{"num_hidden_layers": 16, "hidden_size": 384, "num_attention_heads": 6, "vocab_size": 5277, "rope_theta": 10000.0, "learning_rate": 0.00131, "beta1": 0.9, "weight_decay": 0.28, "max_grad_norm": 2.0, "warmup_steps": 518, "decay_fraction": 0.867, "final_lr_fraction": 0.0, "batch_tokens": [32768, 65536, 98304], "max_steps": 7772, "dataset": "wikipedia_en"}
MLP neurons of a small language model. Each row is named by its layer, matrix (gate and up: input weights) and neuron, and shows model dimensions 128-255. Each number is 128 + 32 x the weight over its row's rms, rounded and kept within 0 to 255. A neuron's up and down rows have the sign that makes its largest values positive.
Before each neuron's rows, "fires in" lists the words (lower case) most often at its 100 highest values on Wikipedia text that the model never trained on. A number after a token or word is its count.

fires in: "0" 41, "1" 15, "2" 5
L8.gate821 [117 130  53 118 109 114 134 125 161 144 151 164 155 134 142 143 181 108  89 100 168 101 196 142 119 132 161 134 137 159 169 189 156 145 130 156 102 104 184 105 160  82 142 147 149  96  98 192 163 122 156 146 106 140 163  89 125 110  86 137 136 160 138  88 101 103 117 136 145  42 124 127 150 142 155 128 147  49 177 130 129 131 205 162 155  89 111 166 106 112  62 158 135 188 130 153 165 160 100 129 117 133 140 116 126 108  77 127 108 203 124 135 136 125 109  95 110 149 221 138 136 124  57 142 164 132 109 111]
L8.up821 [ 69 134  90 104  57 118 182 143 125 119 114 119 116 159  67  60 184  93 169 125 165 124 107 131 187 127 128 165 179  90 115  72 144 149 126 126 133 117 114 117 115 163  97 124 108 154 193 155 160 105 104 170  93 166 131 135 110 161 160 125 115 164 177 145 103 143 157 112 156  59 122 126  90 115 123 123 104  98 132 173 110 136 198 146 161 102 236 140 141 139  70 158 158 119 139 108 148 172 133 115  70 149 136 144 135 123  86 127  96  99 100 128  63 116 126  87 164 101 154  68 122  93 174 128 132 105 170 116]

fires in: "league" 27, "division" 11, "court" 11, "conference" 10, "council" 7, "party" 6
L3.gate740 [120 104  97  49 146 104  84 149 161 137 155 121 171 151 122 117 130  89  31  95 152 139 165 136  91 194 115 141 125 131 126  70  88 175 161 135 134  90 112  66 124  76 131 175 114 182 126  86  91 113  78 137 151 156 103 124 128 154 124 113 149 149  80  76  71  88  85 199 116 135 152 122 119 105 139 126 163 215  78 143  99 145  66 109 130 136 124 128 106 149  87  62 131 156 126 184  92  98  94  79 112 209 139 128 164 104 106 158 126  83 142  65 114 113 113  97 130  95 107 142 109 121 163 148 194 123  86 170]
L3.up740 [119  72  87 116 156  94 145 125 141 155 159 119 190 144 113  96  84  90  68 102  95 158 131  92 162 163 106  90 180 109  96 151 104 144 152 132 147  65  88  88 143 121 109 109 112 188 129 135  78  87  69  77 126 164  78 116 144 116 164 162 148 100  76 124  99  56  60  99 115 148 151 160 112  78 143  99 143 150  94 154 119 109 159 175 156  96 138 109 108  91 108 109 148 173 136 171 154 122 103  86 143 222  82 129 181  77 114 163 143 169 106  83  73 100 132 189 133 127 167 187 180 110 187 146 126 151  80 102]

fires in: "darko" 12, "martin" 9, "washington" 8, "white" 8, "red" 8, "alexander" 6
L4.gate482 [ 85  98 154 109 120 132 140 129 143 141 114 128 122 179 116 148  93 172 125 185 125 162 140 165 130 194 163  89 166 173 127 155 130  68 162 128 120 158 169 153 103 126 124 140  67  56 105 105 116 100 127 161 146 100 141 125 232 139 142 125 149 155 109 152  89 128 137 103  96 157 180 126 185 133  57 171 125 141 126 136 138 189 154 111 140 116 111 168 126 152 112 122 109 103 121 168 128 145  89 122 126 170 105 142 111 113 110 140  99 109  85  56 113 120 147  26 168 155 113  81  60  78 197  98 167 164 157 119]
L4.up482 [115 195 111 106 157 108 142 100 120 173 120 128 113 207 143 126  97 117 158 183  67 121 109 121 109 163 176 104 182 128 125  99 177  90 143 119  79 131 129 155 173 142 136 150  85 106 127 120 148 115  84  50 122  98 116 125 139 165  85  54 110 122 124 161 130 100 114 119  83 108 186  89 143 123  33 121  61 142 172 119  95 131 142 161 158  77  96 158 166 157 145 117 142 104 127  86 188 145 141  67 137 128 119 151 155 161 137 120 102 101  89 101 123 180 118 120 144 118  95 179 104 124 129 102 129 124 130 189]

fires in: "1" 58, "2" 5, "4" 5, "one" 5
L10.gate1212 [147 152 110 126 133  77  89 128 132 158 196 136 160 151 123 144 160 104 168 117 145 132 143 118  78 177 181  98 221 136 169 107 141 182 133 108 129 141  95 123 144 117 120 199 132  96 128 185 154  98 155 170 175 148 164 138 127  63 107 130 127  61 207 153 143  84  94 117 104 133 144  86 109 160 172  73 151 136 125 134 132 164 128 147 123  34 114 114  94  96 144 139 176 180 104  94 106 139 123 107 102 137 149 107 134 152 110 141  90 144  98 132 111  51 153  77 166 115  86 164 116 148 119 179 115 134  88 119]
L10.up1212 [124 121 105 136 191 153 132 145 148 105 159 103 199 137 102 166 169 197 162 148 157 117 156 151 111 163 167 125 179 138 177 115 170 203 132 160 143 152  89 156 182  92 142 176 182 125 146  91 128 147 183 178 156  98  99 194 124  82 135 186 150 123 190 167 155 142  97 122  70 122  88 159 132 140 161 104 145 135 129 122 125 172  74 187 135 127  86 169 133 113 102 110 115 148  66 101  73 149 103 202 106 132 181 103 135 131 178 155  92 110 120 168 126  57 136 124  86 161 104 133 146 151 111 108 137  79  66 171]

fires in: "university" 33, "academy" 12, "house" 10, "school" 10, "museum" 8, "college" 7
L3.gate161 [127  23 126 157 166 116 118  95 138 141 138 142 188 116  95 205  81  92 174 122 131 116  90 117 107 175 176 113 175  96  95 123 145  92 200 138 150 127 104 110 111 146 148 111 180 156 140 155 167  74  83 109 124  96 152 147 162 163 157  99  59 148 152  83 152 120 122 120  82 122 128  91 137 122 117  64 104 189 157 153  61 155 102 127 135 127 122  77 170 170 112 103 121 156 158 167 157 124 109 175 112 152 103 120 163  89 167 191 177  90  93 186  80 119 237 100 154 160  46 102 126 102  95 141  80 109 164 108]
L3.up161 [165 107 116 124 119 103  58 142 147  85 155  94 193  97 105 213 121 130 145 159  76  75  92 132 126  93 146 192 127 133 142 116 124 111 134 113 165 109  89 212 104 127 100 109 136 115 176 113  96 133  66 101 120 105  48 121 132 133 101 122 145 127 131 103 127 114 128 119 117 140 171  83  97 117  89 106 106 154 170 204 154 130 182 152 117 125 135 152  84 209 147 102 153  81 144 116 163 228 118 106  87 125 104  73 213  89 119 117 130 100 102 134 129 142 115 132 161 144  64 123 142 154 119 136 153 159 168 165]

fires in: "as" 20, "so" 19, "that" 11, "what" 10, "1999" 5
L10.gate1394 [103 144 132  90 118 178  94  58  84 152  89 170 178 107 154 120 132 135 117 125  92 108 163 118 122 167 174 122 116  92 122  99 125 121 151 106 136 174 139 142 113 119 162 140 114 164 162 193  97 147 121 137 148  91 164 124 120 130 127 145 121  85  93 177 111  65 170 170  96 103 152 103 194 171 158 165 118 150 146  66 140 113  74 122 113 152 138 108  75 106 131 141 106 124 136 107 160  89 126 168 130  87  99  88  92 116 104 156 148 104 125 169 139 193  94 123 120  45 116 118  84 134  98 193 172 153 139  88]
L10.up1394 [176 118 175 136 134 144 117 145 152 153 132 206 153 130 161 128 153 109 179 172 134 146 157  93 130 145 173 134 142 145 136 105 114 188 191 128 133 115 103 146 168  99 107 124 133 145 192 186 126 109  97 166 125 154 210 125 120 148  80  94 109 135 150 135 108  87 124 138 132  89 149  92 161 177  92 169 170 131  73 114 143  91 145 151 157 102  82 152  70 132 148 116 100 119 152 122 149 106  53  87 117 124 130 130 122 126 137 115 112 112  79 137  99 176 135 166 109 101 137 122 157 183 124 156 143 203 114  89]

fires in: "united" 17, "use" 11, "end" 11, "as" 10, "46" 6
L8.gate1406 [137 105 188 148 119 119  97 105  93 151 145 113  78  87 128 175 157 119 119 125 178  39  72 133 122 130 164 141 115 166 169 113 131 142  97 162 173 117 146  79 201 117 184  98  65 102  90 131 155 146 111 133 132 153 106 135  90 149 115 140 143 164 176  98 127 137 101 156 110  66 138 112 188 146  77 126 104 140  89 168 140 147 123 157 118 133 179 156 123  86  97  49  91 136 121 188  98 136 209 114 104 173 102 152 110 116  92 211 128 100 110 100 145 144 134  61 133 112 140 110 146 161 112 190 148  93 158 117]
L8.up1406 [130 130 161 162 125 122 158 128 128 116 168 126 124 106 157 211 155 125 163 125 106 131 122 176 162 168  96 126 155 139  75 133 166 143 117  83  85 114 100 110  72 213 114 137 124 153 174 174 118 126 128 139 120 144 119 162  93 153 143 137 156 130 116 139  55  57 145 196 119 127 146 145 109 129 148 150 151 131 131 114 127 119 120 155 123 161  93 122 161 129  57 136 150  87 117 151 147  97 101 116 115 125 194 106  72 100 164  91 112 121  85 143  92 129 130 110 158 128 124 118 122 135  81 116 176 131 109  93]

fires in: "university" 17, "academy" 12, "institute" 10, "stadium" 10, "tour" 9
L4.gate1481 [115  95  90  88 115 118 116 172 165 132 169 141 109 123 121 168  97  96 160  92 110  52  76 138 124 113 145 120 144 119 133 115 132  77 166 149 130 102 115 109 143  94 134 101 151 122 148 122 100  97  94 132 118  79  92 131 102 166 129  82 134 192 109 135 111  87 117 134  99 120 157  72 103  57  83  70 130 192 159 122 101 110 133 153 150  82 145 144 119 149 151  89 185 157 156 192 135 152 104  65 115 201 107  83 214  90  55 148  94 120 132 131  87 152  82 126 155 151  91 109 129 162 189 123 128 192  98 144]
L4.up1481 [ 84  65  70  95 159 119 108 190 146 115 138 149 112 140 106 149  88  94 116  92 142  81  95 138 166 113  62  84 148 146  63 138  99  98 155 167 144 128 148 111 131 131 145  99 167 166 153 108 109 102 108 140 151  84 129 113 135 157 157 115 126 231  85 134 123 113 102 139 137 150 133  98 117  82 105  44 106 188 159  92  71 140 127 133 108 128 159  99 144 159  99  51 184 189 158 214 141 146 112  91 149 171 136 101 189 104  94 131  91 137 126 130 120 122 108 145 147 191  89 111  88 137 194  80 120 177 108 150]

fires in: "league" 41, "division" 9, "conference" 9, "nba" 5, "liga" 5, "tba" 4
L4.gate565 [124 137 157  88 169 121  73 173 148 198 108 113  77 134 152 104 149 146  92 103 136 133 163 109 115  88 100  49 141 104  77 123  98 176 169 126 135 143  88  67  86 113 131 157 120 195 137 107 174 101 105 104 138  92 130  72 108 155 118 132 153 149 141 100 130 119 145  68 126 100 103 164 112  94 164 108 169 193 102 149  86 124  87 130 135 133 170  50 134 171 128  65 129 168  68 155 162  67  92  46 141 178 189 125 177 122 124 128 124  93 145 110  96  69 123  71 132  97 147 177 132 106 162 140 126 165 113 150]
L4.up565 [130 146 161  80 148 107  31 165 189 170 144 124 118 126 152  82 152 132  93  93 120 120 176 109 119 128 135  63 146  64  96  92 118 203 157 103 143 173  83  45 113  69 135 169 112 151 151  92 152 143  98 115 132  70  86  61 120 149 126 127 139 120 142 112 151 151 117  63 136 140 135 139 132  92 130 104 182 177  94 159  88  91 120 100 131 122 153 103 128 165 125  71 136 132  67 158 141  55  88  27 112 186 168 172 169 128 112 128 141 146 134 104 112  85 122  88 105  83 134 189 155  78 150 128 125 164  71 132]

fires in: "2" 42, "1" 18, "3" 14, "4" 4
L8.gate612 [ 86 159 136 133 120  84 137 146 156 151 167 136 150 127 115 123 138 105 108  64 154 148 192 121 148 156 214 145 142 130 134 104 110 138 135  86  56  93 140  97 203 121 115 141  93 183 141 118 183 129 112 134 129 127 183 142  94 186 137 134 119 111 132  98 123 144 125 141 106 141  92  72 123  71 163 138 114 125 167 140 171 100 103  92  90 123 161 158 118 123 113 136 173 163 161 146  87 130 111 132 162 156 123 168 103 111 185 146 156 191 115 184  71 104 172 188 129 106 144 124 114 122 132 168 130 123 106 119]
L8.up612 [199 111 115 126 105 124 192 165 114 128 110  82 125 137 107 139  98 121 131 149  89 148  96 150 129  73 155 158  60  91 118  90 173 110 119 170 145  82 157 119 174 125 164 167 149 168 153 147 152 149 100 134 138 114 108 132  65  96 128 120 206 125 138 112 148 167 112 153  80 103  69 113  86 103 129 105 123 134 139 142 157 153 110 160 149 162 111  72  75 154 113 172 134 128  93 158  61 150 117 152  83 109 173 165 177 108 168 144  66  89  76 175 151  93 130 148 129 102  44 115 113 132  90 160 133 159 146 104]

fires in: "and" 56, "of" 5, "speed" 4
L8.gate1115 [118 153 143 123 123 102 137 126 116 134  77 121 103 104 149  69 151 106 192  90 139 106 123 107 101 141 123 164 128 128 125 148 105 123 171 129  51 118 167 124 135 203  99 205 114 127  90  97 146 158 139 219  82 195 147 127  87 151 137  92 101  46 125  89  81 161 142 132 159 190  89 114 155 145 214 111 106  74 147  73 118  95 114 132 139 116 101 121 151 141 199 127 112 147  86 148 111 116 124 134 143 144 131 172 102 110 116 120 144 102 104 166  88 176 155 116  99 125 189  97 143 136 125 171 153  98 150 143]
L8.up1115 [123 123 175 134  96 165 158  87 184  70  71 157 125 181 129  88 155 150 126 131 191 141 121 144 116 129 105 129 139 155 139 104  94 185 116 115 139 154 128 161 126 127 197 114 130 129 106 119 123 106 141 121  92 152 106 173 105 180  98 134 115 170 114 159 156 174 168 139 126 200 141 155 137 122 109  78 104 119 214  98 113 169 130 170 157 165 196 106 115 126 136 147 133 160  77 108 112  92 143 112  68  89 104 113 123 172  70 156 111 191 148 134 127 122 145 136 134 115 177 126 143 110  32 118 106 109 128  96]

fires in: "not" 58, "never" 9, "still" 9, "early" 8
L4.gate1428 [133 151 162 182  91 155 136  67 178  87 163 158  76 145 175 119 151 134 153 142 105 136 228 154 175  74 126 134 162 144 148 120 118 109 134 134 163 138 151 144 119 143  98 123 130 114 133  48 176 115 143 161  63 135 138 122 109  77 156 148 133 120 126 128 145 202 149 104 110 145 127 108 151 176 134 146 146 136 124 138 105 170  78 129 116 110 162 144 129 112  99  99 107 120 124 145 142 137 126 102 148 134  94 162  78 106 114 131 173 144 112 139 116 158 164 137 151 158 175 113 139 100  95 109 149  71 140 161]
L4.up1428 [111 221 187 138 121 150 141  82 169 131 139 100  92 130 161 155 146 130 128 123  75  99 147 134 136 106 181  97 148 128 146 126  87 104  89 120 173 106 142 105 159 143 118 141 118 105 148  77 146 168 170 166 200 126 143  91 101  85 103 133 169  79 156 114 142 137 119 118 124 145  81 104 107 130  97 153 140 117 194 146 109 169 160 149 146  88 168 163 107 133 141 160 132 144 134 130 120 181 109  67 154 128 105 165  97 131 155 137 114 112 136 181 107 202 113  93 146 130 142 121 150 205 127 135 142 131  80 150]

fires in: "0" 43, "1" 19, "2" 13, "3" 11
L4.gate72 [ 81 124  78 137  85 121 137 165 105 131 193 193 133 138 132  99 108  84  99 120 110 122 156 130 188 164 133 107 129 138 140 192 161 118 140 104 153 120 111 147 110 103 203  77 140 123  95 162  94 160 220 128  81 103 130 166 128 125 168  76 173 126 126 163 118  71  83 124  71  28  97 166 144  91 115 116  99  68 114 142 105  96 182 165 115 102 147 118 142  93 148 134 150 114  40 121 133 137  97 129  62  57 139 171 161 143 107 137 166 196 116 172 145 116 208 173 133  99 135 125 147 181 135  53  80 140  94 149]
L4.up72 [137 149 160 118 168 111 150 167  90 178 147 109 162 154 121  92 121 133 142 109 121 116 122 145 140 163 144 146  59 117 160 161 141 142 144 132 140 131 174 107 163  72 168  99 137 110 176 117 143 152 113 101 153  75 116 114 124 195 134  98 140  91 209 113  76 147 106  67 146 126 139  66 136 135 156 146  60  72 129 111 126 111 131 126 137 147 168  89  89 123 153 100 114 169 127 149  95 141 117 122 123 142  82 136 148 101 138  56 135 118 169 137  65 146 158 179  93 114 111 137 159 109 122 127  81  67  85 159]

fires in: "the" 44, "in" 9
L3.gate1213 [125 133 134  77 168 150 106 135 122 197 146  82 160 120  75 169 116 200 125 118 161 128  95  91 205 110 116 125 132 116 143 151 125 146 121 114  82 104  86 118 146 155 129 121  73 136 177 152 120 146 112 155 148 119 158 125 125 125  98  93 103  89 110 135 108 114 127 122 144 122 168  96 140 147 115 143 169 105  52 171 125 109 126 132 126  90 158 161 156 145 167 112 108 110 138 119 114 149 139  86 109 116 180 123 141 118 191 156 169 104 187 145 158  66  60 129 129 132  96 142 136 101 122 158 177 145 136 139]
L3.up1213 [146 120  84  77  84  83 163 126 139  98 103 108 145  80 169 103  82 174 120 177 118 125 157 155 166  53 125 108 130 103 142  96 145 103 158 161 162 107 108 102 145 118 160 116 154 108 108 100 133 124  76 158 102 178 113 113 113 221  98 126 110 208  90 113 148 154  99 173 170  83 155  98 148 183 128 117 146 105  94  93 132 102 120 143 128 107 150 130 155 138 111 122 180 132 181 142 114 112 128 110 166 173  90 143 148 127  85 176 142 114 128  88 144 156  81 117 106 152 113 211 101 183 153 127 131 119 126 161]

fires in: "n" 21, "place" 13, "of" 12, "its" 6, "first" 5
L10.gate551 [ 61  64 162  90 116 160 151 115  95 102  85 130 127  81 140 172 140 185 118 136  80  67 145 159  95 170 101 141 114 124 130 120 138 133 134 144 100 130 115  89 116 165  86 153 143 188 111 170 128 150 139 158 121 124 130 168  68 122 103 149 126 104 120 110  81  72 111  68 122 134 115 111 142 175 125 139 165 175 141 121 116  93 102 156  98 170 115 127  74 121 133 106 162 108 154 114  84  85 163 110 135 138 183  81  49 161 183 169 142  90 123 141 111 126 136 176 110 119 119 148 157 100 170 118  97 124 127 175]
L10.up551 [139 124 111 166 111 159 130 135 156 137 143  96  87 197 118 193 136 105 149 124  78  73 114  94 109 160  86  92 100 116  99 156 138 140 148 146 122 172 115 155 134 115 124 128  85 104 119 109 162 142 127 103 115 146  89 170  87 160 137 107 117 134 153 170 144 121 147  89 132 169 135 143  82 143 140  85 118 123 194 138 138 155 111 133 124 111 158 112 107 103 148 126 141  85 117 106 122 138 114 190  99 162 102  34 101 177 181 140  97 112 181 136 135 236 171 188  75  98 148 129 178  91 133 125 120 156 124 114]

fires in: "of" 76, "de" 11
L8.gate1296 [146 103 108 137 142  56 145 125 173 119 106 120 103 163 196  84 109 116 184 117 160  98 113 152 100 148 165 108 199 129 108 113 105 114 132 112 137  68 142 149 125 151 110  95 142 108 189 186 103 167 119  92 117 147 120 116 133 101  82 127 195  75 106 160 117 100 118 128 170 137 195 113  95 127 149  93  77  64 186  97 169 128 106 121 147 110 109 104 118 114 153  94 120 178 140 143 141 134 110  96  79 175 157 171 154 113 107 111  76 111 126 161  74 132 133 135 138 116 120 132 170 133 126 120 119 138 157  89]
L8.up1296 [159 143 102 171 160 154  99  98 161  60 178 106 157 135 102  81 120 124 122 194 138 141 155 108 115 150 143 136 149 130  83 165  88  83 116 118 181 119  78 150 126 172 128 122 158 102  90 121  72 117 160  77  77 105 113  70 103 150 178 140 141 129 146 127 122 115 155 135 139 130 144 119 154 147 154  98 155 117 104 153  92 188  83 145 147  79  97 156 116 112 181 126 125 143 125 116 112 120 104 124  74 164  66 189 130 118 117 176 154 134 160 128  83  97 123  98 133  90 133 183 189 107 120 134  89 110 144 127]

fires in: "not" 66, "never" 10, "no" 10, "still" 9
L3.gate516 [ 82 149 100  98 132 157  87  62 100 109 121 193  72 148  99 159 205 112  82  66 189 118 140  66 104 165 139  90 158 147 151 170 108 156 124  73  89 110 150 103  97 126  90  94  70 163  93  90 123 123 172 149 154 111 197 125 110 175 111 162  99 123 170  72 143 146 120 131 152 112  81 106 112 101 174 102 153 181 130 170 168 109 139 111 161  29 214 136 104 118 156 149 123 125  40 112 146 120 118  36 158 106 199 134 126 119 112 156 126 184  93 143 119 138 172 140 131 157 145 116 134 147  81 130 134 113 112  74]
L3.up516 [123 147 131  80  89 186 121  76  93 100 104 160  43 149  88 174 168 119  82 106 138 153 140  75  99 132 153 125 146 175 132 127 114 154 162 108 128 145 161  61 111 121 139 130  87 165  62  83 103 121 230 174 136 106 183 106 112 173 133 172 108 136 156  78 139 157 148 121 155 144  97 118 145 101 163 130 138 170 134 162 151 134 157 123 134  95 191 168  97 125 195 191  73  92  96 114 115 147 164  94 178 137 140 153  60 149  72 149 147 146 158 171 113 157 131 154 136 170 157 152 146 113  85 101 160 112 113 125]

fires in: "i" 24, "life" 11, "younger" 8, "acoustic" 6, "brother" 5
L3.gate660 [118  74 138 158 117 181  98 114 146 111 107 182 153 165 131 124 144  95 137 155 126 128 101 138 168 141 102 127 135 161 169 170 140  92 131 120 148 122 196 119 128 145 105 160 158 120 155 168 151 103 130 161 104 183 143 139 125 101 175 136  84 167 115 127 112 127  89  76 122 103 158 174 121 133 114 144 164 147 123 123 130  99 107 119 127 136 111  80 147  91 129 149 130 104 177 132 121  52 131 144  89 110 153  75 127 132 143 189  96 105 106 174 111 151 148 158 106 106  83  91 143 166  87 207 125 129 131 101]
L3.up660 [ 54 180 136 131 152 121 139  73 144 158 126  66 132  87 145 117 140 141  93 147  58 188  71 129 163 169  74 138  69 142 158  99 118 147 142 110 104 201  69 136  93 114 151 101  90 148 139 143 100 179 119 114  92 119 122 130 108 139 133 122 120 186 173 146 139 156 138 150 135 116  88 153 117 100 116 112 144  96 160 105 135  98  68 128 180 123 162  62 115 109 135  63 123  65  54  90  88 163 177 104 149 118 156 106 151 158 146 159 136 137 110 146 174 170 110 141 139 123 179 130  79 104 194 171 106 141 135 141]

fires in: "0" 32, "1" 31, "with" 11, "2" 7, "3" 6
L8.gate873 [125 171 131  90  69 113 130 135 152 101 123  71 127  90  73  84 125 186 143 159 174 135 140  83 157  61 128 128 120  88 153 124 125 157 158 154 104 154 180 137  82 126 112  66  28 107  68  93 163 148 196 118 105 140 162 180 105 116 106  94 149 118 104 157  91  43 100 108 110 106 127  83 172  70 121 126 137 125 142 163 147  74 153  98 119 152  86 160 135 160  84 173 205 112 118 139 109 115  85 113 173 142 114 130 108 142 152 166 160 134  94 102 108 123 121 150 156 133 140 121 136  68 118 208  89 115 191 141]
L8.up873 [141  81 131 126  74 134 180 157 184 159 129 113  99 114 147 103  75 113  87 102  99 143 150 151 131 116 128 100 153 135 108 113 175 126 138 133 150 133 130 102 121 146 153 124  92 178 103 202 127  97 102 139 134 148 122 135  89 136 109 108 146 121 163 115  64  74  96 134  89 114  98 139 150 145 152 137 197  74 203  97 126 124 142 124 158  98  81 114 106 107  85 180 141 112 148 147  84 150 103 145  89 148 131 137 131 216 155 218 137 105  88 105 130 127 121 156 115  73 167 186 105 105 107 151 117 111 144  62]

fires in: "as" 83
L8.gate473 [ 98 149 127 106 156  91 129 133 148 113 145 128  54 126 118  94 117 128 166 135 136 138 180  97 142 150 202 126 170 147 124 111 182 120 103 157 128 135 102 135 156 127 171 126 183 141 167 215 149 117  73 122 104 123 155 106 136  98 139 139 156 124  71 115 100  98 138 137 138 127  89 167 115 166 131 130 112 129 143 122 180 125 148 120 132 162  98 148 159 125 100 136 112 120  91 114 129  90  83 118  52  76  99 146 160 115 128 129  81  90  99 130 120 125 114 127 123 120 123 120 147 138 138 120 122 197 100  83]
L8.up473 [143  50 138 104 140 152 157 165 180 105 173 129 168  87 143 119  89 100 158 218 166 101 145 136 106 120  72 188 155 140 101 117 158 112 103 116 133  91 167  80 169 129 135 169 108 103 108 128 134  85 126 152 156 159 134 101  77 139 125 199  95 136 146 159 127 139 123  98 155 115 147  98 124 111 115 149 162 140 129 136 134  94 198 128 110 105  59 185 126 127 109 148 137  76 179 162 119 135  96 100 129 144  84 168 106 132 132  79  83 125 161 139  62 160 162 124  73 136  99 104 164  95  83 120 112 174 145 193]

fires in: "life" 12, "born" 12, "education" 11, "children" 11, "older" 8, "younger" 8
L3.gate155 [128 134 155 167 122 129 132 108 144 118  89 174 167  97 118  83  97  73 137  87 170 139 137 147 146 155 118 111 182 132 174 163 157 192 178 113 149 135 148 156 101 150  97 134 166 149 112 161 160 120 116 145 121 158 149 104 135 159  81 171 156 113 133 113 121 163 114  86 157 121 150 104 132 124 156 201 116  98 102 134 115  66 137 110 167 118  84 106 125 130  92 108  99  91 136 118 113 173  25 105  59 209  78 141 148 103 162 122 138 140 104 181 104 171 153 169 159 144 146 109 169 172 176 156 131 127 136 103]
L3.up155 [ 77 141 128 190 116 107  71  81 107 147  80 186 159 118 184 215 196 114 139 140 127  94  86 153 145 103  85 118  81 175 149 102 140 144 171  93 122 108 112 172  87 134 123  84 134 175 143 123 132 145  98 135 185 121 163 147 123 141 151 143 152 131 123 125  98 143 170  74 158 112 135 120  71  96  63 127 118  93 123 109 238 116 101 117 183 119  94 133 115  91 135  96 126 105  69  87 144 166 133 136  71 138 137 136 124  94 160 141  77 142 101 147 116 141 159 169 140 103 160 101 153 111 144 133  99 116 133 131]

fires in: "team" 13, "was" 13, "as" 12, "former" 9, "at" 7, "fellow" 5
L10.gate132 [ 74 119  93 131 162 130 108 189 131 168  96 181 141 168 122 110 160 172 139 134 147  62 124 119  92 163 139 175 134 119 132  37 107 187 141 107 182 105 119 108 170 140 119  95 125 124 159 136 132  94  65 117 113 176 192 107 134 119  95 103  97 137  54 109  72 173 185 128 146 141 111 108 103 149 130 126 113  96  59 193 160  93  70 123 110  97  79 142 117 124 115 167 171  87 172 161 177 146 100  56 111 132 131 105 159 136  85 115  94 115  79 140 126 133 124 121 134  98 133 136  63 100 133 130 120 137 163 129]
L10.up132 [ 81  92 113 145 106 112 151 210 147 109 100 124  89  95 162 109 140 131 128 171 132 130 105  67 124 178 128 173 138 114 126 116 134 145 119 148 127 139 128 117 155 134 126  92 154 118 122 136 163  99  79 120  87 137 135  99 148 100 113  73 102 156  96 151 118 197 154 176 163 177  63 127 125 106 161 107 149 177  61 154 121 165 112 110 139 178  90 128 115 100  58 178 175  72 141 153 162 160 142 126 153 184 181  99 163 125 142 102  69  85 121 180 136  97 139  86  69 197  76  79 112  95 200 103  73  96 110 118]

fires in: "international" 22, "national" 18, "university" 16, "citizenship" 5
L3.gate1340 [118 110 117 101 160 154 150 203 168 120 135 119 162 137 146 140 142 184 141  94  92  75 113 120 111 140 185 153 123 153 221 126 164 143 189  73 111 171 116  84  94 120 148 119 119 110 105 139  69 128 148 142 115 146 113 168 126 122 117  86 103 185 123 169 134  68  96 168 127 150 106 142 137 163 136 207 151 118 188 168 105 177 156 111 123 153 131 170  79 185 101  83  87 170 122 139 170 122 136 146  84 221 115  76 143 167 131 179 108 154 112 153  68 140 122 161 152 128 142 211 135 174  91 124  98 204 126 154]
L3.up1340 [123  80 133 107 125 143  86  87 103 137  62  93  94 109 150 161 126 131 119 128 102 132  41 138  97  59 164 156  98 171 105 112 100 143 146 145 132  88 139 109 130 155 112 104 114 172 132 152 116 126 152 138 130  81 143  82 124 148  88 141 153  95 116 153 142 130 178 128 141 130 159  78  24  93 135 118 139 130 155 156 108  62 138 140 123 158 135 108 163 165 121 132  38  93 211 123 139 141 144 151 132 173 158 134 138 104 131 146 122  82 145 105  99 118 145 129 200 192 152 111 115 129 177  86  97 119  48  87]

fires in: "2" 33, "1" 10, "3" 7, "4" 6
L10.gate1051 [165  95 159 116 155  95 130 127 115  83 179 168 160 137 165 131 179 115 120  28 137 131 161 186  79  91  98 131 123 141  93 130 118 146 158 148 143  61 184 102 202  93 147 140  56  90 153 113 177 107 120 137 142 190 208  92 100 133 123 130 203  98 153 172 111 141 155 143  95 105 166 150 152  61 177  96 121 125 115 186 117 126 108  89 177 108  89 150 118 120 112 155 101 122 150 102 127 117 142 110 115 153 167 132 179 146 149 125 119 104  66 112  83 192 153 133 163 132 111 157  97 109  79 147 160 102 132  36]
L10.up1051 [148 124 110 114 160 107 123 161  89 106 159 138 112  88 184 137 176 128 170  64 128 162 114 140  37  96  99  91 163 108 163 121 117 160 133 142 136  97 163 139 184 124 225 151  80 133 133 125 161  98  97 158 131 131 133 126  98 117 119 166 195  82 140 119 137 107 121 130  88 133 104  84 139  98 151 103  91 115 122 138 126 133 129 144 184 115 109 138  57 119 119 177 116 126 107 108 116 137 129 103 108 149 110 154 125 108 150 148  92 125  94 100  59 152  91 122 220 121 124 137  50  97  79 139 128 193 116 128]

fires in: "born" 64, "early" 6, "life" 6, "sister" 4
L3.gate1026 [118 140 172 180 163 118 102  89 137 147 109 152 149  98 136 122 123 181 123 118 120 123 156 175 112 127 184  73 211  68 147 158 114 171 136  93 193 106 117  89  78 173 175  90 123  99 145 169 162 126 125 161  70 140 172  91 116 168 110 114 138 133 130  88 141 141 109 104 133 101 110  74  96 185 168 145  91 109  92  97 186  69 104 136 138 158  96 131 160  94 159  99 112  89 102 116 136 180  89 118 107 155 112 118 193 132 133 173 161  82 106 121 120 172 146 141 110 131 134 193 156 136 152 127 105 152 146  75]
L3.up1026 [147 134 130 166  22  77 107 139 111 153 112 203 126 112 128 114 119 145 124  93 142 106 108 104 177 117 116  89 162 148  69 178 141 119 126 169 155 131 155 144 132 154  96 116  92 193 110 154 134  79  74 149 129 201 175 136 141 143 134 137  97 119 133 158 122 154 140 132 120  90 108  81 117  89 157 128  97 119 104  70 157 130  89 177 158 100  60 137 164 115 119 136 168 134  99  96 151 119 116 120 143 112 128 111 133  88 162 133  90 181  56 218 129 121 177 165 135 104 133 120 141  85  89 128 152 113 115 106]